Part of a small language model's weights.
Size: 19 layers, vocabulary 793.
Architecture: RMSNorm before each block, learned positions, biases, tied embeddings, capped logits.
Training: a variant of Adam for these matrices, 4834 steps.
MLP neurons of a small language model. Each row is named by its layer, matrix (up: input weights) and neuron, and shows model dimensions 48-175. Each number is 50 + 10 x the weight over its row's rms, rounded and kept within 0 to 99.
After each neuron's rows, "fires in" lists the words (lower case) most often at its 100 highest values on Wikipedia text that the model never trained on; "fires after" lists the tokens most often just before its 100 highest values on Wikipedia text that the model never trained on.

L11.up650:45 50 54 48 44 64 58 41 35 65 48 42 33 43 60 63 45 53 44 38 53 36 32 43 39 39 26 42 55 51 53 45 47 72 59 37 60 61 46 58 42 58 50 46 60 49 55 35 31 65 44 27 40 58 60 58 54 58 54 54 57 48 52 55 56 35 47 38 54 53 51 42 55 63 32 53 35 56 49 50 50 54 53 58 60 59 51 40 30 52 50 56 45 56 43 73 60 63 45 50 51 73 54 54 43 58 56 59 57 65 49 43 54 36 52 62 49 64 53 69 47 36 39 40 55 38 49 53
fires in: "october", "november", "august", "may", "september"
fires after: "ct", " N", " on", "ug", " Y", "ept"

L2.up522:49 47 34 66 55 53 54 42 56 66 49 62 42 49 35 42 39 70 67 39 38 50 53 53 59 41 49 57 63 61 61 50 47 61 36 46 41 53 68 59 46 52 26 25 51 48 41 46 41 34 61 53 39 46 52 45 53 38 59 41 57 65 56 47 50 37 41 38 39 43 44 65 30 49 45 51 60 52 64 57 34 47 53 41 44 59 53 48 46 39 49 57 64 34 47 47 54 62 40 52 52 58 61 54 48 72 58 50 42 55 57 52 39 46 38 52 53 43 45 48 51 51 50 57 51 46 55 29
fires in: "south", "north", "portugal", "established", "portrait", "port"
fires after: " P", " S", " ", " N", " p", " s"

L3.up410:41 52 62 47 46 64 44 62 50 63 41 53 57 52 48 49 47 60 46 40 50 63 40 51 53 72 37 50 48 47 46 59 54 48 48 51 56 46 51 44 52 44 39 43 64 47 43 32 46 50 34 52 62 29 50 72 57 42 45 49 72 38 31 59 52 27 37 52 48 46 38 51 55 46 53 36 30 48 65 52 54 45 48 45 35 40 55 58 30 56 42 41 36 52 53 47 36 47 63 25 52 59 38 64 40 67 46 42 38 44 52 36 56 52 52 37 37 54 63 62 69 54 52 50 44 44 55 63
fires in: "it", "he", "which", "italy"
fires after: ".", ","

L2.up876:58 48 57 48 48 52 44 56 53 52 51 56 52 40 71 48 56 43 49 33 68 50 73 36 26 52 48 57 42 47 59 60 54 61 52 45 38 49 61 55 46 58 56 48 35 56 51 50 51 38 48 31 47 58 51 49 40 50 50 55 51 41 47 43 49 37 49 58 49 50 49 58 39 61 56 37 30 36 63 48 34 48 38 50 56 51 50 24 53 44 40 57 52 58 44 53 44 50 54 44 52 50 53 33 48 45 47 38 53 62 51 40 57 60 45 53 43 68 44 55 41 47 32 52 64 24 40 51
fires in: "2024", "2020", "2023", "2021", "2025", "brigade"
fires after: "20", "ig"

L3.up735:52 47 57 62 40 40 64 51 56 43 51 40 32 35 52 50 23 69 49 55 64 74 48 50 43 39 40 35 42 36 22 61 61 53 48 47 47 57 26 55 49 53 30 50 42 66 55 52 46 53 58 56 32 49 46 50 51 40 51 28 40 62 42 28 52 57 30 58 52 48 56 48 43 48 67 49 37 50 64 49 53 36 57 57 48 69 38 55 52 45 33 68 68 63 52 45 42 62 58 58 57 45 56 48 50 45 62 55 37 56 44 38 54 61 38 42 61 52 48 61 57 66 50 58 48 51 33 40
fires in: "league", "lomonosov", "railway", "chicago", "labor", "madonna"
fires after: "ag", "ab", "ail", "om", "ad"

L2.up738:59 34 56 57 39 48 52 62 59 20 51 40 52 54 37 44 48 52 50 34 53 49 61 38 45 53 45 36 25 43 40 70 77 57 46 62 42 59 47 40 65 62 44 50 42 70 54 36 65 54 42 43 39 61 49 51 46 44 34 51 45 49 49 60 50 60 37 81 53 59 45 51 49 64 42 41 52 57 52 39 38 53 63 63 44 45 50 45 42 57 43 62 36 64 43 53 28 48 58 51 47 31 56 48 31 64 61 43 44 53 52 42 59 55 51 42 51 57 61 63 43 62 50 50 56 34 48 42
fires in: "company", "brigade", "court", "type", "route", "league"
fires after: "ou", "our", "y", "ig", "p", " comp"

L15.up717:48 42 42 52 62 46 76 44 34 43 38 51 42 63 55 56 46 46 59 56 47 56 54 38 47 35 42 53 58 41 58 55 61 65 42 52 60 54 47 68 53 34 63 53 53 51 46 43 50 52 47 58 47 37 46 46 54 43 33 50 46 47 40 46 48 58 41 41 49 33 33 59 41 61 49 60 41 54 57 56 53 57 63 62 59 46 51 35 53 26 42 43 53 63 46 72 48 58 63 51 58 55 46 50 34 50 45 68 44 48 49 45 59 24 44 53 50 47 56 47 56 56 51 88 43 61 48 42
fires in: "but", "which", "well", "that"
fires after: ",", " as", "),", " B"

L2.up928:49 59 57 48 42 52 53 64 58 33 51 48 53 52 59 53 33 41 36 36 71 71 57 49 33 39 32 44 34 42 38 50 47 58 48 53 47 44 60 53 57 44 52 40 64 74 62 55 67 55 42 39 45 60 33 54 34 58 31 46 50 51 42 43 39 36 60 78 63 58 53 37 51 56 46 46 54 48 66 47 57 51 53 56 48 59 61 46 45 50 30 55 48 51 45 63 51 54 49 49 39 55 47 38 37 49 52 31 53 54 58 47 62 59 49 38 39 60 64 60 59 47 52 42 24 56 35 45
fires in: "company", "2021", "2026", "norway", "2025"
fires after: "20", " comp", "or", "le", "p"

L2.up635:60 47 35 44 45 53 34 47 61 40 45 56 50 57 42 44 62 59 45 56 63 58 64 44 47 60 55 51 53 48 50 43 56 65 62 64 55 43 57 43 29 45 49 47 35 54 34 63 47 47 34 47 51 41 46 63 59 47 48 47 51 47 49 41 53 44 50 39 24 34 43 50 52 35 37 57 57 47 72 37 57 46 47 46 35 48 52 57 50 50 44 57 64 56 44 46 52 38 48 52 55 54 51 26 68 59 51 56 60 37 47 22 40 47 55 43 51 45 30 63 52 61 73 50 45 57 62 37
fires in: "two", "third", "three", "with"
fires after: " th", "b", " sp", " M", " T", "w"

L3.up662:69 27 42 55 30 40 46 57 60 39 46 52 41 71 43 44 44 41 43 58 47 49 64 57 54 52 56 40 50 30 63 59 65 51 65 58 45 50 47 52 49 56 45 38 41 61 52 39 48 44 49 46 30 38 50 65 43 37 54 43 65 40 53 60 43 58 45 45 44 53 42 51 37 45 46 41 58 42 63 41 43 43 62 53 27 60 75 59 57 52 44 69 57 46 42 26 52 59 64 40 48 48 57 41 41 50 54 35 45 45 51 43 41 44 61 47 39 45 43 51 51 51 64 47 54 46 53 46
fires in: "each", "water", "oak", "side", "upper", "west"
fires after: " w", " e", " he", " s", " O", " up"

L3.up111:60 51 36 53 44 26 55 45 56 40 50 70 37 51 43 59 37 57 75 52 69 54 45 43 51 54 33 40 38 51 32 61 64 47 63 50 53 66 36 41 56 38 29 51 60 52 51 52 51 54 65 47 51 64 45 32 46 61 56 62 66 59 66 26 48 39 49 38 46 56 58 44 52 36 58 52 46 60 51 58 48 35 43 46 45 62 51 40 41 47 39 65 57 52 54 48 45 49 34 59 57 40 36 68 55 40 53 56 57 64 57 34 31 54 46 57 41 49 43 61 59 56 51 72 35 43 55 51
fires in: "named", "called", "appointed", "multiple", "own", "name"
fires after: "am", " n", "all", "oin", "ip", " o"

L3.up336:56 61 52 38 56 59 59 35 53 74 56 46 48 55 51 46 53 70 64 46 42 49 44 56 45 37 52 43 37 43 64 48 37 51 49 50 37 55 50 61 37 62 60 49 61 50 40 37 60 48 52 45 46 65 42 27 16 37 51 54 70 47 38 47 50 42 61 40 56 36 47 74 58 46 69 55 51 53 39 46 63 51 66 38 47 37 71 46 42 43 42 56 58 51 55 47 65 38 45 56 42 70 50 60 38 45 52 64 35 65 55 46 47 34 46 68 55 52 57 65 81 39 37 56 30 41 50 51
fires in: "september", "november", "april", "january"
fires after: "ept", "ov", "pr", "u", "in"

L2.up334:40 34 36 66 57 48 58 78 53 53 37 52 50 37 45 52 42 39 57 54 51 66 44 44 51 49 39 56 36 59 43 47 44 56 56 67 56 57 45 47 66 33 45 60 50 56 50 47 60 50 40 57 52 42 46 54 47 51 31 38 46 44 51 43 48 52 44 41 50 34 33 45 57 71 74 29 51 44 61 56 47 37 49 51 63 61 48 66 53 48 47 49 67 47 48 48 40 47 42 47 46 56 53 58 59 66 66 48 63 41 62 60 53 66 44 51 24 49 39 37 62 34 45 43 40 54 47 48
fires in: "no", "records", "second", "northern", "new", "secondary"
fires after: "ec", " N", " n"

L2.up850:54 59 60 54 40 49 38 58 59 56 53 60 47 53 48 48 40 47 45 48 44 65 42 48 43 36 45 44 51 50 74 47 44 48 51 54 47 45 44 45 70 42 38 48 46 57 66 41 54 42 40 44 70 51 41 52 40 55 48 44 44 39 54 53 50 49 53 71 63 52 34 46 52 55 37 51 56 52 47 41 64 50 60 34 41 67 73 21 32 34 41 48 48 54 41 58 51 48 40 52 39 58 52 60 39 53 50 30 57 49 64 51 47 48 43 29 46 48 38 50 66 64 41 44 33 58 38 25
fires in: "career", "school", "september", "department", "october"
fires after: "are", "ept", " S", " s", "art", " "

L3.up447:58 39 59 50 62 39 53 69 55 47 38 47 59 37 62 33 50 49 52 57 68 63 60 37 63 49 30 32 54 50 38 56 55 58 64 56 54 43 62 59 53 39 58 46 43 55 23 68 59 53 61 50 48 52 45 68 56 46 57 37 49 47 63 37 53 34 53 52 40 45 45 57 53 50 60 37 43 43 61 62 39 50 54 53 43 59 57 56 49 56 46 58 52 62 47 25 50 47 31 58 43 51 47 54 47 61 52 47 48 46 62 50 33 73 39 47 35 48 42 53 61 64 55 63 38 54 48 36
fires in: "a", "an", "portuguese", "portugal", "royal", "portrait"
fires after: " is", " P", "oy", " was", "es", "ul"

L15.up965:66 44 71 50 63 76 53 68 63 34 44 46 49 47 55 54 63 59 52 61 42 56 53 55 40 43 53 54 48 45 35 59 53 63 54 64 51 49 66 61 49 49 46 46 34 51 59 56 45 34 37 59 44 57 47 62 53 56 49 63 61 55 55 43 61 45 52 47 49 45 66 53 33 36 65 54 20 27 57 61 56 34 44 42 38 70 50 43 51 48 47 51 36 36 42 51 47 57 50 31 44 56 34 57 60 62 47 47 56 63 32 41 49 59 67 57 56 37 60 35 74 44 47 60 51 57 73 32
fires in: "0", "candidate", "party", "1", "m"
fires after: " ", "id", "art", " D"

L15.up568:57 47 46 48 49 51 54 64 37 58 42 55 35 56 61 61 39 50 63 62 53 27 58 54 61 68 56 52 43 46 58 56 39 60 32 48 56 63 62 61 50 45 34 36 57 49 42 39 22 45 51 48 56 44 57 56 38 51 58 52 76 37 39 47 50 49 37 69 53 48 47 53 73 44 37 52 40 45 50 54 27 60 45 40 35 42 49 43 39 47 46 58 48 66 45 60 44 38 30 30 60 44 33 43 65 49 63 55 57 60 58 57 27 51 64 61 47 57 63 61 55 59 56 75 44 49 60 54
fires in: "a", "after", "and", "according"
fires after: ".", " is", " was", ",", ".\n\n"

L3.up293:47 38 51 42 31 50 50 46 52 52 40 51 35 45 40 58 42 45 52 44 67 49 52 71 62 42 59 43 71 51 52 60 59 61 47 57 49 52 32 57 33 40 47 55 56 53 53 55 57 38 31 60 57 29 46 51 48 37 35 48 64 42 56 44 52 55 51 60 43 37 32 42 32 30 57 54 55 48 55 70 29 36 49 47 31 51 42 45 49 52 42 45 53 38 41 45 54 42 57 33 63 49 38 42 59 69 47 57 36 37 51 47 49 38 55 50 43 35 75 71 55 61 53 78 42 41 67 42
fires in: "while", "three", "two", "six", "this", "third"
fires after: " th", " wh", "T", " s", "-"

L15.up1019:55 58 46 52 46 51 69 45 59 46 46 51 38 37 51 47 41 62 53 43 55 47 67 43 35 72 62 34 43 50 33 68 46 53 59 50 54 62 57 65 46 47 47 35 32 51 45 57 51 42 48 32 58 46 33 30 43 54 47 50 53 48 38 46 55 30 49 43 52 49 41 66 54 55 51 51 21 36 47 55 70 63 72 44 55 47 53 37 49 58 38 51 44 62 47 62 52 54 52 56 36 46 40 53 56 44 51 58 55 51 46 42 44 36 58 53 32 40 44 56 42 55 70 54 29 56 43 43
fires in: "he", "and"
fires after: ".", ",", "H", "er"

L2.up48:58 38 38 59 44 49 49 57 37 58 57 64 34 62 66 49 47 56 54 57 43 56 48 57 32 42 52 47 48 41 30 39 53 42 39 57 61 52 59 59 33 52 38 59 41 64 41 50 56 42 27 47 34 56 54 62 28 37 48 44 68 36 26 39 48 49 53 53 63 28 54 51 54 64 56 59 59 39 60 41 49 57 61 37 36 35 53 55 64 44 45 54 49 60 46 42 34 49 41 44 49 65 59 37 49 43 55 60 56 57 47 36 46 40 33 66 44 60 45 66 45 45 48 58 36 59 46 43
fires in: "under", "along", "among", "begins"
fires after: " und", "g", "m", " al", "x", "nd"

L2.up984:58 55 46 50 26 18 53 49 63 51 46 51 46 39 47 50 43 50 61 45 47 55 33 45 43 50 23 44 59 46 49 54 45 63 51 49 36 40 42 39 49 51 46 50 49 51 38 29 66 46 54 37 58 59 35 49 60 30 36 37 37 67 58 60 47 41 38 48 50 38 51 78 33 57 51 35 64 49 57 29 35 28 64 52 39 45 65 41 46 58 49 49 48 57 53 64 39 35 42 39 51 63 42 65 51 57 57 64 55 50 57 58 60 36 55 49 47 65 42 53 60 58 39 66 54 64 56 50
fires in: "november", "december", "brigade", "october", "council"
fires after: "ec", "ust", "ov", "ig", "ct", "c"

L3.up289:67 47 41 61 39 38 54 43 39 50 37 34 54 37 32 43 54 46 43 47 51 41 55 49 48 51 51 60 52 46 54 50 69 62 70 85 64 48 57 44 49 42 50 37 54 58 46 33 59 39 38 58 56 40 49 55 45 50 48 38 57 56 51 52 51 57 43 48 52 48 47 47 35 21 54 61 45 41 84 29 55 35 52 46 54 48 57 54 33 40 42 44 50 51 39 52 50 55 40 37 58 54 32 46 59 40 55 65 43 63 50 39 40 46 32 49 55 44 48 57 42 63 50 39 45 38 55 52
fires in: "more", "won", "on", "money", "each"
fires after: " m", " w", " M", "ver", " e", " O"

L3.up135:49 59 58 54 55 67 47 25 64 44 46 46 47 37 37 35 41 44 54 40 62 46 53 35 60 59 53 45 36 56 39 50 55 36 71 51 59 70 51 42 44 50 39 36 60 61 53 35 46 49 41 57 51 53 42 53 45 56 41 62 60 55 52 51 45 52 50 78 46 43 46 78 60 48 55 54 52 43 59 44 57 53 52 50 37 55 39 34 46 47 27 50 42 43 50 53 57 40 35 35 49 46 36 36 46 42 46 64 62 70 52 54 50 59 49 43 49 36 49 59 52 52 34 46 39 49 53 51
fires in: "between", "league", "however", "newly", "currently", "method"
fires after: "et", "e", " le", "ent", "ew", "ial"

L3.up563:66 52 46 44 48 46 56 45 54 47 52 50 51 40 61 42 31 51 43 40 49 46 56 48 59 37 54 53 58 49 41 59 60 34 49 69 69 48 52 55 47 41 44 42 58 47 55 64 61 51 44 37 44 51 38 34 44 46 48 43 50 44 70 49 38 29 40 56 33 40 40 40 44 46 50 33 44 60 63 57 51 44 52 35 38 54 63 37 50 67 38 48 38 60 56 46 58 40 33 55 56 60 49 62 47 61 49 55 64 53 72 55 36 62 63 36 42 61 49 46 48 57 46 48 27 30 30 51
fires in: "party", "portugal", "portrait", "martin", "port"
fires after: " P", " ", "art", "N"

L3.up663:53 49 43 54 42 42 40 29 45 39 50 77 44 34 46 53 44 42 57 66 52 57 43 37 36 50 32 36 42 49 40 40 53 68 57 59 53 58 46 48 39 43 38 53 58 64 44 53 47 40 51 53 33 64 49 41 54 56 29 43 58 42 68 42 45 54 43 59 60 54 62 50 45 46 65 42 55 76 76 31 56 59 56 60 53 63 51 44 43 49 39 58 54 45 56 47 41 45 35 45 39 40 59 47 41 46 59 48 50 69 67 48 42 59 34 50 56 63 53 50 62 46 56 59 15 60 43 28
fires in: "team", "government", "commercial", "general", "youth", "ship"
fires after: " t", "n", " com", "en", " sh"

L2.up120:68 51 34 44 52 28 56 62 54 57 45 57 45 39 49 53 41 47 52 38 48 48 61 40 32 52 35 48 43 50 50 40 60 36 31 60 52 41 53 64 35 47 51 46 64 61 44 51 56 32 36 47 40 65 34 37 58 54 49 45 57 54 63 53 50 44 47 50 62 46 35 70 44 48 43 60 57 51 68 46 57 43 46 35 60 40 62 27 48 48 39 50 61 69 39 43 48 31 45 40 51 39 46 34 66 59 53 46 41 49 58 41 40 48 23 49 47 38 50 57 72 63 50 44 42 64 52 61
fires in: "army", "academy", "monastery", "stadium", "tournament", "regiment"
fires after: "m", "em", "i", "enc", "ter", "am"

L15.up852:48 44 64 52 51 59 62 61 33 38 36 58 55 42 37 43 37 53 62 40 47 55 42 47 34 49 39 44 42 39 68 76 51 59 47 55 35 50 50 58 55 53 54 46 34 44 36 51 38 44 57 44 43 45 52 48 55 40 49 64 45 74 53 55 40 65 42 71 59 35 44 42 33 67 54 46 40 64 53 51 43 49 47 55 44 44 35 39 59 34 41 39 40 52 43 62 51 38 59 49 53 51 60 61 58 58 43 46 53 45 53 60 64 37 58 42 57 55 55 45 50 35 18 64 52 36 60 31
fires in: "known", "labour", "labor", "through", "liberal"
fires after: "n", " |", "ok", "q"

L2.up113:69 43 45 43 26 49 54 54 60 48 53 62 54 51 58 64 38 57 57 44 64 48 38 39 42 48 65 44 52 34 66 40 51 44 56 62 34 48 47 63 59 55 48 57 54 51 56 55 67 34 47 51 52 47 41 40 50 61 53 46 58 52 62 46 48 52 60 47 43 41 53 47 42 60 58 57 47 34 41 53 57 20 48 44 50 52 74 50 49 41 37 52 69 61 51 56 58 50 26 33 48 45 36 57 45 32 58 65 56 44 60 44 30 35 48 43 54 49 51 48 60 45 66 46 56 75 34 67
fires in: "degree", "on", "tennis", "formed", "offers", "track"
fires after: " de", "en", " for", " tr"

L3.up934:51 43 52 53 35 39 55 42 44 33 55 58 58 38 58 51 43 55 63 46 56 46 61 67 47 45 38 49 55 61 41 70 48 57 51 49 65 53 59 49 27 51 40 38 51 56 36 26 56 35 59 56 45 52 44 51 56 45 30 51 44 63 56 41 42 60 57 50 57 41 42 62 46 44 59 39 45 53 49 42 61 51 46 68 54 47 61 47 34 53 47 57 48 57 56 54 59 55 38 61 38 53 65 42 34 37 55 66 47 47 62 54 44 54 60 57 39 61 58 45 60 43 35 68 21 60 60 50
fires in: "one", "people", "earlier", "manager", "territories"
fires after: "ar", "op", " is", " was", "rit"

L11.up935:65 42 44 41 43 59 56 53 48 61 21 42 32 59 63 30 50 49 44 42 54 51 62 36 44 62 44 49 30 38 71 51 67 52 39 59 58 44 44 52 53 41 42 48 45 45 32 51 60 45 39 34 62 43 54 50 35 62 58 50 51 61 49 55 46 61 49 42 44 48 43 61 49 51 53 48 31 46 66 49 34 57 70 34 55 54 55 41 66 43 45 47 54 63 51 23 48 41 31 63 54 64 38 31 64 65 63 40 57 49 50 53 54 54 53 50 42 45 39 56 47 35 55 53 44 37 41 47
fires in: "a", "after", "as", "at"
fires after: ".", ".\n\n", ",", " was", "==\n"

L3.up371:72 35 50 46 44 60 49 41 50 42 37 53 57 63 30 40 46 39 44 55 60 66 63 56 59 41 56 57 57 38 52 64 49 60 50 57 39 46 33 39 44 48 44 25 35 48 53 32 49 27 49 56 44 43 41 53 50 38 46 38 73 61 57 46 56 36 50 68 45 42 43 50 48 51 43 44 37 55 44 50 43 30 41 47 46 45 66 54 30 57 46 66 45 58 52 52 60 36 54 33 61 47 42 38 52 46 39 51 42 58 53 41 50 57 63 35 36 52 44 62 61 60 48 48 50 54 50 42
fires in: "can", "state", "canadian"
fires after: " c", "C", " st", " w"

L16.up1006:31 57 53 47 64 41 52 54 46 51 38 66 47 61 46 36 51 59 37 40 62 48 50 48 63 49 55 42 47 33 56 72 61 59 41 62 52 41 61 52 64 45 40 31 49 38 45 69 45 50 51 66 54 53 38 42 45 52 50 53 43 52 60 69 54 51 46 69 60 26 42 47 47 54 37 38 44 51 52 32 58 60 46 39 51 49 57 46 43 51 30 54 55 53 47 54 64 53 49 49 39 56 25 52 37 55 52 59 40 45 57 43 35 38 53 31 49 46 63 48 55 34 53 46 60 52 51 49
fires in: "can", "may", "english", "i"
fires after: " c", " m", " w", ".", "-"

L2.up181:60 49 45 66 37 31 49 43 48 45 42 49 42 56 40 55 46 54 55 38 57 67 37 60 47 54 61 40 47 57 43 48 41 58 60 52 44 59 47 55 34 58 58 41 45 60 29 42 51 46 56 54 61 42 41 60 30 50 48 35 55 72 47 42 45 43 54 55 63 52 39 32 47 50 59 46 47 51 45 56 44 52 62 49 58 47 48 70 46 66 43 46 64 47 48 39 52 46 48 44 48 49 30 29 37 36 51 54 55 51 68 60 56 66 55 44 43 44 51 68 73 54 53 60 45 40 45 61
fires in: "second", "non", "third", "biography", "throw"
fires after: "ec", " n", "og", "ir", "g", " G"

L3.up613:58 40 43 62 44 58 42 41 51 56 46 64 42 54 55 42 62 46 47 47 39 44 54 69 36 67 65 56 36 45 63 49 63 54 44 65 40 39 49 47 50 54 42 56 44 52 45 51 27 50 39 55 26 44 47 66 43 52 55 33 70 40 45 46 46 55 29 48 43 37 39 41 56 32 65 64 57 48 54 54 54 44 54 40 36 47 57 48 40 43 39 46 39 55 43 42 39 42 55 43 50 39 31 35 55 40 51 43 48 52 49 39 66 39 35 57 49 70 55 54 56 46 41 48 44 36 47 56
fires in: "some", "when", "between", "each", "thus", "took"
fires after: " s", "we", " e", " w", " to", " S"